MLP neurons of a small language model. Each row is named by its layer, matrix (down: output weights) and neuron, and shows model dimensions 144-239. Each number is 500 + 50 x the weight over its row's rms, rounded and kept within 0 to 999. Numbers have three digits each. A neuron's up and down rows have the sign that makes its largest values positive.
A block is one neuron, or neurons of one layer that tend to fire together. Before each block is what it responds to, as a language model described it from the Wikipedia text at the highest values.

Periods and combined closers that end a sentence, such as . or ." or ). or ".', across any Wikipedia prose, often followed by a line break or a new sentence.
L2.down82:507567475502472490492465529420526471551528474594569550491482444496461563497530477376499570594436493514505438504515445412464507545485500440527477476498528510530460565551418524442507481594541584427504441435417452531465547530500402536464489444536538429618441547547552446545440505517571526454
L2.down108:525555444407453463450581574577442399460502466502464630496504550578491431578521586528590535409513483476424543551511563478487430520518508458446426460542458479440471470442513508533513544521466576564510440493460512462511409462509488546545593511460352586468445521574516481426438495467512543496
L2.down129:600516534515547464485494527517478423468441553528647474609438478504496659548508569514442485525513610526514560567543544488440516523375488429521478558475552471559441573534487537561426502522469488509470473521500498585480460641397437464530504460443534504475383470425485522499431448477460518424
L2.down196:519511459498451467527510542453612488546500479462618466586488486557600501476491535469532522542444522505472473551454553493437481457478486518533487528435483551483477487510450498470516473563431589479596507479490455484470506543578427532441503475484557590513490508430556572453376573509499468469
L2.down263:592543510497473517487430491401529467488440559527551478420580459453453475526557435519509451527509483535499492460463525510485586473498363491504416491497579485503472621457429577416422523548448485544495498470468545540460478534506459503426511473518491431490557518505485559539486496460528493446
L2.down945:522503587509552460484531494489466492617546478515515574526523474478385469553520391510461448562483438552384465525502497510390535592483579475520468479569562551506474564543416522464579474481506605479556564472479394530530466578520604472503524486592480484513527509453507551483445602510499503532
L2.down965:533443584534546544450469485422487583532535509558537599390470472501468524558654446518432527559452560519507510506435402516662497550472512465535566393475465503539445558464463537453562503510552539481508482415450561521526440438515464519499448474566527440493453524437506511498433560563553484446
L2.down1530:531457467533515566427471486477416504440457425516529539539480537512461555549468526637577495490482508424628556401457503530512609498499566541541549513533434520505503532462500518542529533493494522540428508464500412493498480504497467498538479510453464566514573448519608590514552426573489539558

Nationality adjectives and country names or abbreviations, strongest in biography openings like "was a German philologist"; also Scottish, Ukrainian, US, UK.
L2.down58:473516500562545421503506515452400396552494493584531548532507536558495478519511530490530497534477505476501574493506456567498548482479569521506586519555450507508434501587549471441621553575480526586490488485549497545520489485513454583437508431499523481461443458536438604434533513536517467551
L2.down677:492467445443584451510512490466494485537508530428461516567506539434540482527562477458511468412429488498561648578524407566566367523486500518513499565522549492519477521409498498427479501530593451561564643557465593533552519560413632462482466464494540423432502470551513530476414579483494485532
L2.down719:455433387538532504549534516559559456528473553488460529449516504465432527542558490540540537425473478527475566438564444497432550422484550468514458473534496500470508497508470486473497592436452470540484539462503555556464424440501500448513614399458434535530577538515521501460439611479503467460
L2.down832:539514538523451488407515525432548525460553528588487468418544486492494515448502432440535489627558489454501530513428495441435501494492525436475484503411469530498500552549507455524513512478454504521557411453538546469449537548394487594593514570467434538510427493463473446474541483483443470499
L2.down990:480489538514444576476456491514516482522463422574455466534479534590438601431451553484481538501449498528466527460594579543488540395531545570467474507528590503511524410527551493508560455463515589543466462454475456592556495472508486440557475489508522530441519599480484496427526483505468518473
L2.down1094:466465406507460451579446499521500392580547526599487445557487498407461508500510487522514557535414462538493531530520494483435511515479560548430436601467471541466513418558496520559609577500448552493505515490522527531471517479530558525509444543501527441597466559486563472476565510449441585497
L2.down1278:426388547579523454516486579565423356471519582542495564477562577491439450420487558460510608521586485534441523555473412438400494457444529548480470565430584551477364441526588493586418488411514522486513515466542557526435459489552436441483551578544407493605557561506590361425566461546519524492
L2.down1492:462536501497589456591461466517435433462502475449504465557618531513519434494491467498391437593446407613501466429448549529402502585501547484541572442575567561583549584548427543442487532450496473439547525531541511556428453541557454602438520482479564490464458502572404492562492537493359521492

Nationality or country adjectives modifying a following noun, usually after the or a, such as Spanish footballer, Portuguese archipelago, German persecution.
L3.down273:509520487514399471480510482455516406564510517484495578477498557427514588449472463597463486458511540498520577444396407502366454490503547532522565574401481610508504534569520555557580504477466490566593583508476543480528463548539520511578582510493498537589530521442431553532457590539501464473
L3.down416:471502520569509413484549485537478573453495442500488523548485565529435482512492558578513499453527502520467470482555496473536474555607452512468406560543449496486508539478428369509542570500538507519413538621560509423410508486450535475517550517483482517487482553435539528451493434524447507542
L3.down807:507499535482564433414468566483535493476540487580513562519628438539492440487454553560524507535539468427445587517462454510434500539486472431428478539494383580452525464480543558457515518403473538504529549401540540551429382463470452496551505465514504469551566593504577547541560455420539506487
L3.down854:538515504492459495479461569405466551509476558508540534570522488502485528549580448565425540517481509489544571500425484500653526480517486630490559530523501558485521466475473567493511506508448465477465454522583497496488447527463583504441496532505488468536543596434533607508461459521504462598
L3.down1373:524441550486485567478441557575527463496502435460533479520451462518524477521634546495581488518523509523528515485467507526598510508497500590532471544529429608585487535568509524464489528449515410456515540521399523455554507451476561520474471468467601560496497461503484460499592529446486560538
L3.down1413:469449426507540467481417557489446495505583500546534507615480545453426454485488459504540535528532474547501540571482484476515514432567596451503541508510540592595428455559508465449539486476452528509528496508529490445518456493493419507614547486504550408618491531531493482625474498571512518474
L3.down1426:568541473568516450603543480516623482536495546543511506483501554481491437470367522500549454508497525463565506474432528518376554567494534461547527455413578555502507471483498583501601510473459503527409553533486511499546495388639494487434584520477444478387483574475442536460446445434552450483
L3.down1489:465510506539458501529516563528465467536483487534436603478588462527460426502587523527518443494531512482475566447482486444561514482602553552427484526518497555550496475495490525576508598525572482459469501487470534488442441471553477575488459505475486433403565545421558525518442526527454477452

Commas, sometimes "),", or ";", after a late item in a series, often just before "and"/"or", e.g. "safety, or security", "Texas), and", "F/A-18, and"; less often after a subject or before an appositive.
L3.down226:477530552491385520502615520494495395416544363496481451476493466540534459478558538505450647537541566505532544497494427504364432470566471552513524528436550467497485497496525581429554468539437552398540482460528543421506578546513355454469519477494456519441472541525469483452545560459578561516
L3.down466:427503469518467480505634439447465425437428404446519485509528607465572506512486461452480498480449490462530414505539400555441483481462486525495519420524492497525473384484461486494464441536477516530484567495555558431529434481577520510447473526533506451471414456459463510560600425463464525472
L3.down618:500560542480496504495473485450463487498522445478472531575528532435552478578403458591479474474451492442536454509435389553342518530590517559453428502436564529521521435460465472429553456540447511427531498520521503487535569604534509504477552481468431516475523518631512483534550389532506515597
L3.down660:540451528522500470475544535525516488495533561494467439435504513464566523576510530460520530506539568560555420454537406498578527540442409478488451472470491448541467671511507457434436473500435564408510510501453519570448494541418495526428511507492623452475498544511646517500478545508517570500
L3.down811:601511446499372568561544467491461489490549407448506560561481496516468495442536447598507527527458447455555516464554415494352439542481466548523553498416496543529417500590417466443576479493366429510459485520486557520450496510455478527552639482434522514450425553532455564448526539531501523474
L3.down916:470468473450489486491538512495484500628555523511457445489569494473507445438489600509500606520488496503465529496439452437569469476531536587498509513439443506414578489494444568493511491524447476500513427501447493443585551530561495523457493571515492527604538467528523463514524440484474528437
L3.down1100:546558535447524487515490527456465501471454393454540507540373533547542435504616609513504497549507529383506507477509482459388532531519492506528447582513473465541430431448575503564565488619461447463462548543499488502405502443521497465528472575411581493492472569559401586513557522479434464475
L3.down1334:455540489439475498487494502624461438523460525488479434492606490418451532547466394480503471454476507457544432488507491510393472471547464438468472450438529499490429549490490488383483397475556444537584470404470465400512532440591503581543438528510538450468615518601472531474473482479534453503

Clause-ending punctuation and conjunctions closing a full clause before a new one, especially contrastive but after a comma, plus commas, periods, and "and".
L3.down21:555484430518488473521485446497523453556545497473578440520550478489439490490513416416468530510492433438555487458459471440523570578400596497490527481506540525520499549525445524543516466579532545479465504470433613481413483485541457534452431444479558500528464526497607501524493542513493530501
L3.down389:481540519474470484463520545492424511514481527567578441574434476583458485503441492544483578515513459616555447530519486531373460537464460468520506466443559406419535597471536494436515561471453578509492463473456504472567606482497467449451484439494429549547454559577435575469447565535497475552
L3.down403:423433498402485556530576448472454542538446519479524508560518522570514582543449521415470579513421523555449443544485534545469440458485523456489520494565476464501454508560475536483503523450392521498444492421485474503529441498508519527535575510411509594424525530566584423524535457529543437481
L3.down486:507412460437488584470488557591474476571463478545585537481541448475488516398467434490528450473552460571489550551473455468430469494517627456544553489404566566550477551509475489413444440459453412362492522469529460489458455586518481560469479489495505477515482499463491535473426544484437486558
L3.down515:469565451528659540390491545566479459490454468541503447418484441487484569515516555499382504544472539500398516507459488446417516452473537421528578427438511482538441491490567500427457468508588419410482469492414521459419485561414504503476446442493565504460443560520394441497419583491583550482
L3.down785:532493502572550545537511541426575468577471462511514467533512483526526525470472439486459424526514542561515529544453477401579413470395389464576488406558536608477531534449489455486538444402445555408549525601525558600419554542539507553545525482495439479492480480608424485540541468393552482523
L3.down816:439565365556484585501584489506477552552541514552510554523480514564451444461514474453392465485455457616452503493497559462574492565436380462514433447591576546416548450431519502446524433513463520535449375595561512581526462487520486474549547578517520471514478515445510424531509462518446562469
L3.down1071:467471549620505568563503491512414524504517541509458534497507444482463495447488594476558535523468505555467477455492600531438476481455527601442478498488474495518522476485403514483451521492518447530610446539444468511475400497552499469504635489497463486482546505601455509451566532402530452481

Commas, and sometimes "and" or closing "),", between items in a list of three or more nouns, often just before the last item: "club offices, ticket offices", "papers, books, and memorabilia", "(NHL),".
L2.down28:463444548419535471515478481506459454455513414565499502454530500530507369488573557454445588544503511568487513441443547425447423510421484440478496490434557387538571588476490561460497457540499576472466436489488508461496542597493461551532454496535467544482539535561572566438535518505535571472
L2.down119:461437572515503416594437468567454481457538493438471425522494511499480434495457485555469595536584415517456468514517540602553522488422534557436593553421543575446473555509517528496500492514461526583573505430526585476544580490578482533513588558433494486517537538600574444507482515495468531508
L2.down553:494508496483549539584483514548444498443510500561483529497613439504494560579487534531487500405444511475497471474511499459606449471419570453426565550463538445424553481629518419516459553471471467506494470451510464493516510507481484575535459535472565557599537455557513419465545408595530442518
L2.down561:550521468445618539489532545447556414465495487553467393474522492476568536484556564531501460435521540482572472345545476538568541581515447577422480515418441473532461542581507444533510499499524611483420565522522490477530517489528411469508571458525481490501540501514524537498498471433506533463
L2.down650:431491554395531561576554544518443521549590542498619502606450398535508642522531490445546527439518569370495573443538492441431515562458475491519469504537530401442431571447514504487534499557532499556569458382541507446531389410487447532577484427472440534449601511510528471462416545602470524552
L2.down1290:521495463354448464460504475443450563545487536594406497543496497498494479512479493512527542458498530506423546564429539509540454574529537502477576596432572570422514532559475584485465537580558409554567560526415545571471491585471441517481588498461456487462419543455494522494525438529481494391
L2.down1295:534539473406546420506518487527505459514584445511500490609524444493571476426483512561457448452511516463492489479510474563488587502495524484521424509538445480511462574497468539455511480603432484492513455503585460416533491489573370477448471377424466533480483548560535459454549475420517450477
L2.down1532:479466568503473473615533408552537498513520521457517454417528516507494624532474509533503571419466398481500470368516451551488500471491509423460507515448429508587541449544443480455534501407486396517559522440491523419467634529467525501542545400505487495424409521499523417575521549495506579496

Final periods closing long, multi-clause narrative or factual sentences in articles, such as "frees Barbara." or "leader in Wales.", followed by a new sentence or paragraph.
L5.down720:482540405500543554444508490515520534564568516564539551460447443494485529418530483585483474493519463461504560485572558346453484470470469486477496436431490511527532520491510532511508536548544557460513518468472528451415405465523451540479432470477478507489457492553531488515517566511523479514